MLP neurons of a small language model. Each row is named by its layer, matrix (gate and up: input weights) and neuron, and shows model dimensions 128-255. Each number is 500 + 25 x the weight over its row's rms, rounded and kept within 0 to 999. Numbers have three digits each. A neuron's up and down rows have the sign that makes its largest values positive.
A block is one neuron, or neurons of one layer that tend to fire together. After each block is what it responds to, as a language model described it from the Wikipedia text at the highest values.

L6.gate194:443512510508446493516518494511492489489500530500461469459482485469523514502496520511468522504488468451431513570535481479495491497503491548514483462520490510526493520533507545468488502539497571536521498487504457472477504519462522505481528467446488520494527474473526502559475519527495474506502535529525476482528478516501533527474472522503501533487487480509507484506504482497471498487484
L6.up194:486480483463513495476488455503527480490537474510487490501508491456452477519472482503506490483510484472497522510479492512529525490529479499478543506449466499493516515505490482466471505445495496497479510562441550497481498545461518500483496494496545497518483429503469518495491465467558449517560491537506514514496489519512463479513500477490532520517493539478469546484533505488469514511498
L6.gate292:524511501561485543474503554525460476497503494496484507530528481491482476580534470460506509509470456542476515519496556500483534506511504469503472539490498457518515499495498522509530479484471489564508536514494495481483532497497462535491514497476499536536544508499463558517494535471507481524412509514522495512482445521523520493490479484526524512512526468516550493491521462500537516511504
L6.up292:532471486522533505547502494534506505484490498501456500507471537510558505515525498491461421485526509504520472475529527493528511479523505521524490511512520520461437505514482499496504532527493483548486479483474520515451479490495459491467508457480541522486491506471486507524483476494527468488473508509529491496523472480488444490492501491487513504505507496463501471539470505492514535473507
L6.gate355:547478497451511500519470524469482492487505500466520490470501502435515515484478541472503536521504502479508524475454505474481518475487510554481522504509518516486472469535508516491485444503536513456536521545516509480475487556547524525502557469474491506490555488428521507490486518494479514499553477499483531511501541527503491485483462467514489446499502491456524482515495520481497460522528
L6.up355:560415526532524494466476526502477475478460505499510434546549477488528528549524514530511469508472500475539509472522499474510468478508501515529495492493510552484489504455481522460500506483495504517492559492515477482513515515518508479484543498501495533509500490522507513523519541503506531494485502472500501495509488475486476507454509517494496509517471465490504527492508506527516537540510
L6.gate467:523494533486498500499531472523497446496464489460508511499496524501496510491481487499473497489519475485527522485469501456581478510518511478529478538510517519505476525493497504441501504497486490542544518543499509483524467496501481494481471511490495533506533490511496484497540541488485531515501493522549516520507453485503503520532523495535484485486509501544540523523520542474485503530486
L6.up467:504475449490526506499504498462545518512496515481509496524511519516533491528498527507532516507515514474537504489476532502509500509511491497492447530499459491463510487500518499500535476513515469505528524488523514481492527467467483535496530524494500468530500487517493530510526495508481491511507469460476520495509444519509540537497457470513544516524471570485467483492469493509486503470493
L6.gate477:494474485509545483489510534501513506486520512489484456506475511475482561582517449486492518459481493517499507477489445500501473506492531494506514497464501523493503503516503515498482481520498522469509458548505520468500513499515462439548516516503483527462515508529491469498497546526450465448495459512472539487497490478538512494515488473485533505501447499492473509536546474451480525554501
L6.up477:521564502492490515501550536489490464531548501520502489517496501470513518517476493532538518460477497523547495527460466491507469511503471504565524531502484494552490490495488515513499490486497590489533506502542496458499483516494483485495536522485504547446474506548487457487483512543514469541506465494490490459488496499520540531496522460500515525513493501458504552507483511497502487470519
L6.gate509:567461446459533476486460489505487483523468475445491518472519494489523520532475498542526522503476480502539538513480496510512446483481480501493517470501520527502490507490534507455493499530535484530523510475481556486490486545507475485528490518497522477503536512534497521490486534516527455484481539479473476522512464486484492494479466467515480479503516544485529498531484476478495449502514
L6.up509:506559512462494512512507482524527562507485516488530478477501489426514502527451518461471497466480484517512467478488475484488440525516494488501485456468477494507485457476485491510506552486511480501520503520503538525489503477508504493494498520539522544495534443470504521490539486480514486485483503528481495516485494511465530475552495537490485517474525523478510530549529499490465515482546
L6.gate547:485479550461509527476520564461498515503504495461481468469546459467474512531505472497507508520527503507502509530500478502526517492545496537505523525490494537495492492456517456477460492529509533513551497531510514531489472544550505503520460520486485498485486475498505497512539542508496480512485499523474520549459475493482530517459484527476490494461517513501521480483473481521523486527498
L6.up547:526539496507483558493494475467509504468524481517499443490463477492487481525495504544513483493505479490559499542555451469513492519515481517533485503503541479442464512501482457512550519516511533485515526484461445464472510514525466494513485508505468487506524470550510523526510462515522501495533499501523526517484517508437487514485510541483514521544540476473508526513495511499515498520497
L6.gate572:536543490479523511507500483499516524569478481485515519485504420535486544526495510517494521480492511467500480506488507499496442468535517493500456477508509517438523485530482502448505464494485496499519521514483540507477509467497468534507493444539522503473529512508496497521494518535481524516485498509485460494448500468527537504508506514528529463519511563466514505492543511435466484461474
L6.up572:549470514513506492469494542479554496493528505510513477555520510488476512518526505563517500501497506435542485487524531494521488477443502515507501476525512505474483515495480472513491507501507511482520512502511467491481507513503493524515511505537479460478473547522527493500502510488505524509523487490535473501486490514467555466467483503465469494551485458496462491488476516473460505496524
Description: Name-initial word pieces. Opening fragment of a word split into pieces, usually a proper name in tables, lists or prose, e.g. Ch(oon), Tan(zania), Sh(ingo), Lu(igi).

L6.gate9:531488539522508486509481497507463492561515467494492500533493491512483488510534477491525533504542487494468516464476477508503516471477499512510471480489473514526520492508473483479456484518468539509505526550507497515541527480484502485558487482458512496516512457473467451517521475471519511473539470445453492509468459515461459545504516495517482503498469548498481463497523539504500512493503
L6.up9:499470473461556494503466516507473536535533481486467491500475531424462500480525468538506518523502477523448510496506486513489455480497494491514505480528485478511459492477531480514468500502481524492503488534470468475499531477502526488508498521515473493506517535489462538493513516449506510459522450525463482550446507524500500498450517544499517522500505452492474520526496472528504433470467
L6.gate47:489562488495554464512505514487538544517511504489516479468497530450504481503535465471514556485516505499459495411476485487496500461466474472490474501514502508519543471484493546479489497504501492515495485488500494492489481517528486501504454482496492521487525502506487521461523494506495483483532471472456476551537505494450457522481526493502484551508476487507480462439508501513485502501481
L6.up47:477487478519471517533481501528499525528530527484467523474534484577534510500545455514491463487508525494506469496479509490546496506469446484515492491493502469493501533503493476487497531487484496492511471500508533483504543488489498508486529525552544517510485505501534556500514510464511482503548479485544475491498475515507494543527488493511473523484465507551522513493508498547525505489433
L6.gate107:505488468487522523511510462516484483472487496486504496473493476528501521517513498450513501486460468482472501481524518472444473473502517485496511496505495483537467460497510528501461478512494531459544538577511514498492484470478530537501512477511549513472462531523504531479450494506516512450488502517486511511506525470522479566484497496499529496507465503463445498517507495541484491553518
L6.up107:503465508498500509507498505475562557501503517514508511529540427502520485530486515486477472513522472540471505543515505515515501502556460478498476501514505495516514502505513489523489524503437540486515486498487473507518549528509511514511446532490476503475476508481505500481530482513496497510513474503475543536510489511500446495520510504529489511521472528506486492527451515539522489500488
L6.gate166:478493480520514447505488475522493539476473503508484515504504481495493498470477483516454504497532503486496500476472471520474507502483486513518482464512517478500492536489523588510518493547511503511535469544503503482506512469463526507498537470472488498460550506519484505514458490541533510495496503492530508509487490483498483475566495513554510480505480505503472498555507487522473503472502
L6.up166:548486521491480519539499499535528508531474510490533445484500461514494541483492481506485469544508489489474539499547490487529496534481542498504496487474495488518475526507491509500493529458458458481517511495493502532502469515491500521504512495505458519507466509496491525499504458486538517450451527543481462503480551476505467497477486475494465545521476447504520523470449471515529523513520
L6.gate181:479542455497564556481496476462518505497505544488510485546485478463471509479508474482449534498470481474515467493464493512505511501464464543505478509558462525520450506482456472475487508520474512460517509500505497491516514492479484504486484516493502510472520515514525500502542475515508471514478510494462480476503506516540480471541546537485530502456463519504502507492474494529510476497445
L6.up181:542518510478431488486527478490487519530508502504501489486469470470459463508501526492471461489528498498430525499471476491458492503507498515499563510451495533457490540498538510490504532503505479525493469516531512504467513463511474512510523469498539514490430510508520477506490505514505509528512530536530511547471503450476494478515508563561536514528486483541510499493480507469471504523491
L6.gate231:499519488452489519534557522559526494447530519479461523488477494511500517498502518503456501523510476507492493523470507507475520518512449484490528488477446508476504472532518509496473515505480501462546542504475468464509503497502534490507496503542465510478497461510440488469514515507468437467506479469487535511502467470497511516462510489527510489491462524484506482460508540552508515488525
L6.up231:510479499514488481533517529508505519506493488482483537496517480511484477463499500493490493435507546525511497488503455510525510476496491532505494549502489511490479488469501547499512506484518534433531472469520551536509508467512539456454538498454542527478491496506465517492498484528530493496506478461509519497500536530527484512533495559475475508536496516499483485520496496487485542486463
L6.gate394:506533517488532513525517507479512479494506481493486471516477492507468503511482487532513469480457504439517496491464516501480514484481476497473496474543475482497518538519504515481482505510462494481530544527463522522497514485515522524454509489497467484489498540558497522504491503509487504511532473517506467535497518485466503519465510510493502503498516499452500473489507473517488462523488
L6.up394:446505516529499496547505512506483520506514514486504504495497514478475512492504488516503504493499492519500543485499496525512487516518520573496512492499522516518499539514481444555504500499545477499444464523466467537500486464489517508508506505545476462501501499488494529491506557481527473493528509521501483507494538496532474540491526537501489491503465516519505476478479519516471497500473
L6.gate406:527528523532538459485491475480489502526508517505458469567505497494480549514501502503497542517469504496544517486470457527477507485523515455514511482511470501509454491473494506503550464563540519462506487558487508497480504486518532535472528501490480483519476506502521470516500422524487481472522499499506480506503514513472527514484493538487460505454466502531477480486449498514496512480495
L6.up406:512475498479535525520492459490472501491506535503473468544545506524548519533514509496514515501478505516506489495495483504533476495450514479476493540474483489519484465540498508498472502469465490491524476504474497474497528522520542499506531561512471507508502480521476482489498489496507522496532522537526512514540509566458503523527523497542495466513486494506448556483505486539504519457524
Description: Decimal digits in tables. Digits just after a decimal point in numeric tables and statistics, such as vote shares, percentages, climate figures and coordinates (59.0, 97.9, 43.0%).

L5.gate639:534493496491473495471494521512470491492511523505472484487504506447487493510481471495519492495499508506502529435515461475551521483507524527503522461531497512524514499505518524507534505492476519443484485507504516518543486505505519518463500520471506496512488535457461414482530502520582511507502525492551521519454495526498472490483477536467509504500519493558482519508510508483480528490490
L5.up639:485479528480490495523498497501536503504515515501515473519510493514485492533524467518531466488553480482474518472498464470489529488506522499519495470570490532494506494493501483533477519455469485467487468518450472441512543518507514516476522504481475469515484528501516490468513461495451490483519489488486492501461475464540475479512486524513505518465511472547519506482480463480459496464468
Description: Final digits in table cells. Last digit of a number in a statistics-table cell, often after a decimal point, just before the next |, e.g. 1.5, .923, 52.3.

L4.gate27:498530515443518517472519505488495482514491432482507498503524488508469534523503479458519515476508516505520502529478457503482503511494508498488528465486474519443535514523515527504508507528526529525452509492518557462518507509469499527505460500496511507547513522530481502536507498544537478521483502514467498488502483463506563486509486509524456507498516491495485447472530466499490512509530
L4.up27:494449457473507501483526546526516461520519532495474461520486493485478524500485531520538503526469430461495496472521445519492486496446488542532482517515490518477481455514448519517501514491507483536494548515526487490479519514475522537506483507493492485483519532527510527497497489493476504525463526489531525535494526492504527524503492509461489470521539492480498526545485432499480487524501
L4.gate34:482479499492535499514527498477493510465483481548513537456523489505486518510517470482475545488583502498518512526511487465547519513558530536565465513509496476473501482481488473466481519499537547488515505486495529512514495458476494522492504506504492507480532484520477513495513527567497486478472525476542513517503476500493487515464507521491512526504469505500463532505481495516499517506469
L4.up34:475484483487474498509536534563466456467511471464501504475484510486519487505488507493494500484499507551561496507505496539491466492493473529492507500488511502492502489523496485524496479495477511527458495509494532492474541524483505487458486496502502453474506503459510517515495484545482457485476501526539457568505499500530483508499463534527511523474515420524535498535528498519511475486510
L4.gate85:492515511517518487507478464512473466489463503488484517474525499468510542477553439518483533479488544491557509460509496481523516510518503541476488498503507540475513483496535499486509503515529547510544499532460524509507505491509459519455502490485470504509520506529495503504523504515492524469480537504542469500488523508526496490504473488508488460475499500484515472506485541499475508466523
L4.up85:486521475485505524510486544541460493488500468519565538522516495501515479521504540502462495506497475509486505524508474435487470443521481490512474516540500467505523489503510505505559489468475519483474518518504452479473464542486501511441498515492455522527479513474461559508488497530550473481510541508471499536509494530501533463441498517480487505532508526541531523454555497521495458515521
L4.gate130:518479483498498506519481496526451436475489495504499450505488496470534513523522537513470495515510471477527524485500487507535511477476495472530537479478505488519500487464491510484493507479523485540456520508508447526510524498518452529480500487586489484508460487487508505503487534513501526491505541510479494521464506510482519490504519480460482494522527486473480510471495554430464490500480
L4.up130:547528513507494523485517523451470521534471487502519490444494519537520525517458467534473526548529518461471505498491515479513481516501505477530492484469470466500496494532516467439497488499492492482501491484470483500491519485445475511523463485496502498484530489503484504486510451487503513481544479521540492503519526545509483487470473539537514482498485496512523503511537487528506510461529
L4.gate385:475468517506511484509503488473529479491532534489534502536485473499527474526539502500501505550452501563492548498535535534461518511495459511434487495507507471488486505465496478546493519521514501487509524478487478525472491493491525477500473479477532510499480478462485471536498463519469501473513459485469496497501496538479520450477538495464501519491500493519487441474505497506478492494479
L4.up385:505559525528510514471537509455485483525481483512488509565496487499500475482497519516511494503481426539495536527484520457504498516517517493547489475477528474564510479469461484497456520518509516523529519507533522500488533454513469461481536452468499531507467498531477502466528480490523455448481511517500458493495524501528474519521534522514484481487540478457497445504500506483517500466516
L4.gate392:479493483521487493486519507536510464463537509504488527462524511502515494526494522448499516474496517500577486526514491501505501487474523492495515451536485545480539504489528501479492501551522518454509527441501468448525524544520549511512448456488496504509536467499444494512490488480511465451469508542501484485508487510482451457501517529498506527442479519516528489500533475516460503495497
L4.up392:445452529511532509516440492537470483477511449471498490529520502493503501498495491464465534487512492492502501500516497533509484458466468501523505447534508438477480475538518485520501523490480469510544557485508514458475464495506484479513491519485477486502544494499488477530496468461503523499451507549480515498515500512523483466532501495494544466483507473514528482497517512486554479559486
L4.gate471:459501505471521542497523532507524479502531532471486484480499497476502509454533502498520472454512507529526490496462503468496483491499523503461487474478545501519510500511472511557470487518521499546541513513518455535471521517506485463503459523476492516501493517472487530513516526524503472526450503523497478525485493495516526506441537510459518534428501479480513504524467501481443496500476
L4.up471:500493493506490523489528523510444528559518511483509476475496562534454515497502459490490525499484486511531503527490471486483503482505550504491511516527460499498497532479475496508470538513477453474517477510531515488505528525483502491527469525485463487510486494485531486516501486547472473480475477473503481484508483509514522497534482540500478527509543510483467528451523538452494521539535
L4.gate511:497515525505553502509489488486517504502511484491516496524525497505520541487501483499515518489487545468519495522515485495463505503468478495464471483494474478543477506463480521509499499469531528552500512524447478517500491484472514503502537483553532500491525524500460521523464473520515472503507467481533527496485507512459478515519471525526495522495466483542495486485512489478519453503468
L4.up511:492499484485475515484479548511474529471465516449492513498517546523481533555505519502481487501484484476496493487501486513517487527498463513485483465496510506493482493517491477482494531508481551502532544470529526564533515472525510543504490434546470495473523522483473481484500465487478533486555494477501544534526529469517481546492512531511517465524495511473491524539547543468482521469486
Description: Capitalized word-initial fragments. First capitalized piece of a longer word split into subword tokens, mostly names in tables and lists, such as Log(roñés), Ay(olas), Phill(ies), El(vis).

L5.gate455:505476499497556523489497487521478528497535529491441502476512507496522522523549499478456491505519490517519477492486474502503486487460487515478444507498472512515509452489532486500509507488547529507495478498496505525502509525510467456509455476467488508472483466463487547504487552512511473543465489489519509544500517476490465491507505504494498541475465479482538498489499474552507510523472
L5.up455:489518490495490476475558553508533505500489506443502527515462472500518553469477508536474487480484486503516506511482493503518488507514484506484484455480474514471484488523485468497525480498478487546526513484477487485519493500495517453545450479496506517485485494465526503510491527475428533508519488503485536526484524522479502508485526547539499508474503501523528465475467509503526486496523
Description: Word-initial fragments. Opening word-piece of a multi-piece word where the rest is predictable from context, e.g. hel(icopter), hor(ror), Z(agreb), Trail Blazers.

L5.gate98:497530497528546528486464504479493505479504525474482469494496476494485533442526467542500486454452445467474490558493499532477549522506502501496484475496485565504502489514509472512531500487505486518526524521443484519509554523491478481500524522477505458503529514524531510485488512488496473519508524518514499463517533466518482494534512530505444457517517538481491490530495531490515483515464
L5.up98:508478532501454486490460503547523543481499522501454463484513478440482470476523499468526467495487457520501521476501478505540503486515505494497466546532509504523510509533482484499462492489522517517531534464507509545485494481474462515442521463501534496489495480485468516478508493473532490517503501498490465507496524484546540503534527530508494503514507477485489537507480464511509460483535
Description: Capitalized word-initial pieces. First pieces of capitalized words, especially Ch/C/S/Sh, starting table cells or list names (Chairperson, Chassis, Chery); also the word also after is/had.

L4.gate115:500491513479487488515518496480484483535544528524468526520503501486475516500456503530484506473521517502505477505504528492452478497521511494512474522477449525474499483472465542493489463515481515538508513526511542517519497473492458493469516475495554527451455511497503492513489488529506528430499513495491485486455533516479471504470518493510512505515494544494487513522529507522485493506529
L4.up115:504487501511499482524515498518542490510493503498501492483530482456483505508443505552530473486504536525511505538489505538500490481498490439507483488481514481503548465475476499520470499487519496487500474509548522482507504500560484490519490480467521504447438513493478545531513497536541529471532488509506565477484545492540499476502463523493489515466485466471488494527512477475481445518491
L4.gate245:522495490494514479539476471522512514481508547478491531479461472515524513479484527514519508508492521512478463450511490560486502465522472462500465494449522514504467521479478494479503480518519466512558464482470518486486547481511504470479490499541515477441532508510536475463477487510485492476517503479535472524516471493499516557492481454542468501490500561491493496482472489487518449502525
L4.up245:482514491539505473486545514486476483490540494486452501496471509511547498483464533496467491510479498476541486505471485536533511504564532469506499495490497470471497467512475480495468520474470530502516532456482526533493514535501507449517461519481486492526494553492467500537529543508521478519525488457480496515457462478543480493462518502466462511471436487494505483483539521498495497514474
L4.gate262:467507468487536457482541527511479509506544531495557493498443484495438454488496478507519487509527491522493494451481459491555529527531525504486497494534510519523481473485492512478502476495491547455470490489518534465543446487498502529513505495469467495467474514501537454517536514518487560487487496504517488474510498462483485482517461489505506468498515542493489489511507559476522515494500
L4.up262:437491525507485485491474494509523520432516519502496525480501475504484539475490484453473481511503496496474530474518504446539517460533501472466547463477484502510536533474435447474527468489512563524493520487470472489508485484496483515467507529498530480517498481564480453484514476537489502552504496544481523505514529508532502502506495511558516483497493495506514527491487532529498489486492
L4.gate344:532529466461507503546498536531529490548511495468508524474532490487497499471461559488532513484492488497489522534532467509521533495491520520527490530503500478534487464473523457519460444485449512505547525508494549495501500479496499503453527488501500549461472488544481448491480493511528490474500481478565541534480482544468527462514497459479502493491464485497459536532531516507495504500527
L4.up344:506500468459507509519507502501471491451474509532524490483502554497495460522457513487486499518557499464527519523505464496490505552500538468514504516535500487503509512473559454526504495486518493501491509445512477487505545514483513456483485506469466533484514494525498517477550501463498488495472500515544536490525526480449505483483509477508498527478459514484508544493527495562523482515488
L4.gate360:489490486503482496536461514493528487525489494481489533483512474516503483512450473489508539486479493499514463554491513498513492530512561506507545483537527556513493472500495512507465521504517462502472501471501491509564523494497490499487491467536531496525533534434495483473524484496496496529512488505541495474520496540496478546483522489490459537452464484513511473518528465553437453437491
L4.up360:492496510482522472504509482498536505492504526472502471487494502538506518490466512541515466495503512476491528502475492546488497490497514496518515477564527505536512522478488477549490473512500499505495479443520513509521527479482518474502543509511484497449504556487530492493448504511497532509479545524524474524509511483489462486490466493521495456511427541504501514454499489469498487506514
L4.gate457:542523568471542463530510510483500501536459500460503429462484451479478496479463486481505487485499519447514481517475456517527507477514511451509499490479505485442533473458464525475477486506505538511529452498495507526535483518502499497476515534487478522523515499501521514511545483507540490500455502527529475486479546472509514493507488515465496467510499491484513508485483498478516507466490
L4.up457:491514496501500569513486515447518500437486500542510506470469555510520474544472519548522494491520530509496505494434463456502460439479491547492518508493487500499519506459452504556461499474502535486551506504502516489482548481488496521532509488500497487481503440475505503518535510529515506481512503494456498539540508509568482523481543447501551498515505478542494522515473518518472514519519
L4.gate513:482462532499506499505489470508490536525465490493517535508527488494512508492491480529532469516499495480496547502560464458539495438548504487530495547500493492504504488510538532507499500486492493437450518490486537480495511530523504467543491467478533505532542526467487557468517498512536523534468491521531502517526514516494546515493456466543457534481506537526479488494489470534499481454474
L4.up513:565460528489528489504508515493475517502466473490548502505501496480523556478468475554521452499523493481493473472540491480543559475484489532486532459480469495443491482460470512467508501495483490468526499493492515486507509506500488499551464475469474477491528514497521535510510485494529499532523502535489492530516490566489510544519495540501441514491469486461461516490464478523513506466481
L4.gate688:524510520476543475491515506482483478499479505486485507467495472493519543496472510485474513432520555512437563508457499501487511476485507474488496504533484506480508468544499524457503490553498514469522496490503560519490524476452512502464478508465517519515519531524484509526510529528495522509461543462520449485486468504492472487466492502514479512535443504491488464476518503501497478460511
L4.up688:489517462500452485532499485485481520510510483472513510524506477458471513493524503494481491556523491474505472530482536522494500538529512492505472489449482501504473484499522494494487509518464513511483516511484451455549473524461554501491506523499515498467523481432506501495497512498499461489488503489519529511512518517493437509492514516518521461500509507487493513484488530524458510490489
Description: Final digits in numbers. Last digit of multi-digit numbers, especially after a decimal point in coordinates, climate tables and statistics (14.3, 7.295); weaker on word-final fragments like -ine, city.

L6.gate8:503453471468497465484474512463506468528499484482492452490523500550461539508522451493523474478455503496520497491516509467517482497463485480475500507468523504502451512511496504456498461498487502541505477500516488526509497475464495480513457454530535496530525493513469490524456565519524490495485476533466517522468522450498554486499493490489526508505549497522493512489494495506506489510522
L6.up8:511491518484510500471496495466465482489483495504476461504489541519467536569529481556501484508484545502541513507449504510505517479460493487486462513516517490483503517541488522472490469511486517502475538500497496534476541496498497462518445516489530484564485491527546545508488538507501435489495517492499473490512486482507542493516472506488554507497513509507501462501508496499479491504485
L6.gate75:500501495487481472512486513547468500519496530484502480514513528488539479467437467492502496498505553460503490498496490459525506528474456512502483515520466531449532522478481557468498528509485498520489494502482492470485503490475539514510521510484542553455481508502468508523507526511533473514513507522499506515528434495525540488503476510497490504491469516472493524506498532505513478497489
L6.up75:494526514505511496491498513489495525496507516548481534480540538511507498479471519503476512483441516489472489497543488505511489505485513521458464501506550551476532469519461465515505537519478486519525515518490444486526481518533508469495508547514462441498519473450484453489522499476522532516535498494486541532493523526503498525478458474473497485504516503496476506516523505491506482497476
L6.gate275:537516486504497541504544467490525474526527536478474514509545518526477504511504527503463544511507525507559489516504513490486455493506486508506529481516469502499484466474457522458511459531523545493502493559495493468482533524505503461503500486534535480473562502497526508478513503526526483484491471474465515486482475531529526535508499532499481504502481526493534470511520527516506497505493
L6.up275:503504463506526517466535495442506482560457492501495489477506523486501496489497519499472510465467522527549530492439515469510486537496533499524497514529534510456518473503516494509537569509466551458486540492492470509497532496512514521498501493500496500528523504513510461507553526505505459516487527506491505492498493513505511492506520464497535507430480515524456474494470535539506541455529
L6.gate362:522530546464535491499528527467545510503486520486480485507515533454487500552543465512497519536494498505505526472478483495556516496516556490463496505460488512497493504490474478485519482515512536476494487494486471462482483502560519495486475524484513560480507469487521479500537501466515472500520444461537504530516492504478509535521432506488498505507503526516503478498522489500525548492506
L6.up362:521505523544509513493518491485542510475506562462555510487500478478499516484504478517487554524455547504499547523482494475499488528529511499509475493473534455549461490571464502524500536511520544489524491484534485503472491459520500501485462540520465564479529537505485471490504499502512469507482512510493549511471551482510487525494491509475487507502490492488502436507484497518482486454485
L6.gate372:546466498503488460493508514494480475490520449512504512483504487469516507515508521494492528454502536503500486446504453459443483485505502479506524534521530483459476527480472495494505491449517522505508516509516530446511505500488475499497511509471492515450486502520493509571545525528482487534474498519510451493493506495483479465461497540518505483518543509536502530480480527483519510511502
L6.up372:542472483497498524490484470490519558527494504464516527527535554481509522484477474494535496499453491489531453501487471477489480528524527493489446465525476502517496501480506489521484494505475490485492508516473493519488496507503492523491483512509520489451529499479508502551511532469508517522469548506474504517460460478499513498506491476441539455476486513452501518516507502487500501470526
L6.gate391:490509511509513515496473475441457466510510539498522509511469523494498538478532504527521527531486491493486469481490485511465503534539484547523480468473539483481479476497483481499503447527531522481519487521463527511465502501514463506484481487497541514486496515462474480507515516539488467499527451463544488465487474468485514552549509518452443517508506471496571534523511479449509496514481
L6.up391:533486509488501504518510503478498525482530509504521531480506502478490519479513508539493495483482486507484512538502539480487474516486498529426465520468485499482504521499482495523517505535517534488499476471502520518482526474497450488498501466516528502468486460454468493480491521508521478529536465506523509510527512516488504515523504529509484501522538479495522507504473479500566516492499
L6.gate409:472512471493498510478487507526540506496525517501465508511533549464489545481537521512491505484492494501532476491505529512515499504539515504475519453476520485475443501483518482487455488500525496516464483480516474498517506461473473480492504541489494469515513486460501499474547527499485448514526477535488502490529527537506469508501518470531512526442564531514514455499473511518529514451501
L6.up409:503541509519538521478490511512475503514492509472513532525506541489509548528516466538508521536548507511499489511491481529512518497523475530483497459481468498475500475483481475505536556503476557496523523488447473502481505573562444508495510504467559456499498511506466553517550478487517496522507516496479512502527499518475514481526500523485513525492485556474477495508532498510491504516489
L6.gate548:517492440535526509509466479485506522470509509504480488493556505490503514479512484506506521528512512511520474510477532488514487483523489558479533536447518513489496539443475482502481496476476479527491543486513519482484515531508471466503503496465513507511498479472477499512498503499542513499504486493498489503527479510450504487518462503518505523485500487483529497559502481520529519512543
L6.up548:534503529527556484491524471489506516485555516490509481448498466506529531474479518520520517492510494532510450533479503472492487519479480534462493483479499535505520509478509489474449464515537488518467508504489553514531499488507457547539460494500528502514557492498519511498528499503491506513497475506489507548540489518498511451482484512497492469507484536475526470519511476523539472530514
Description: Surname-initial word pieces. First capitalized word piece of a multi-token proper name, mostly surnames after a first name, e.g. Br(agdon), Ts(itsipas), McK(inney), K(OA).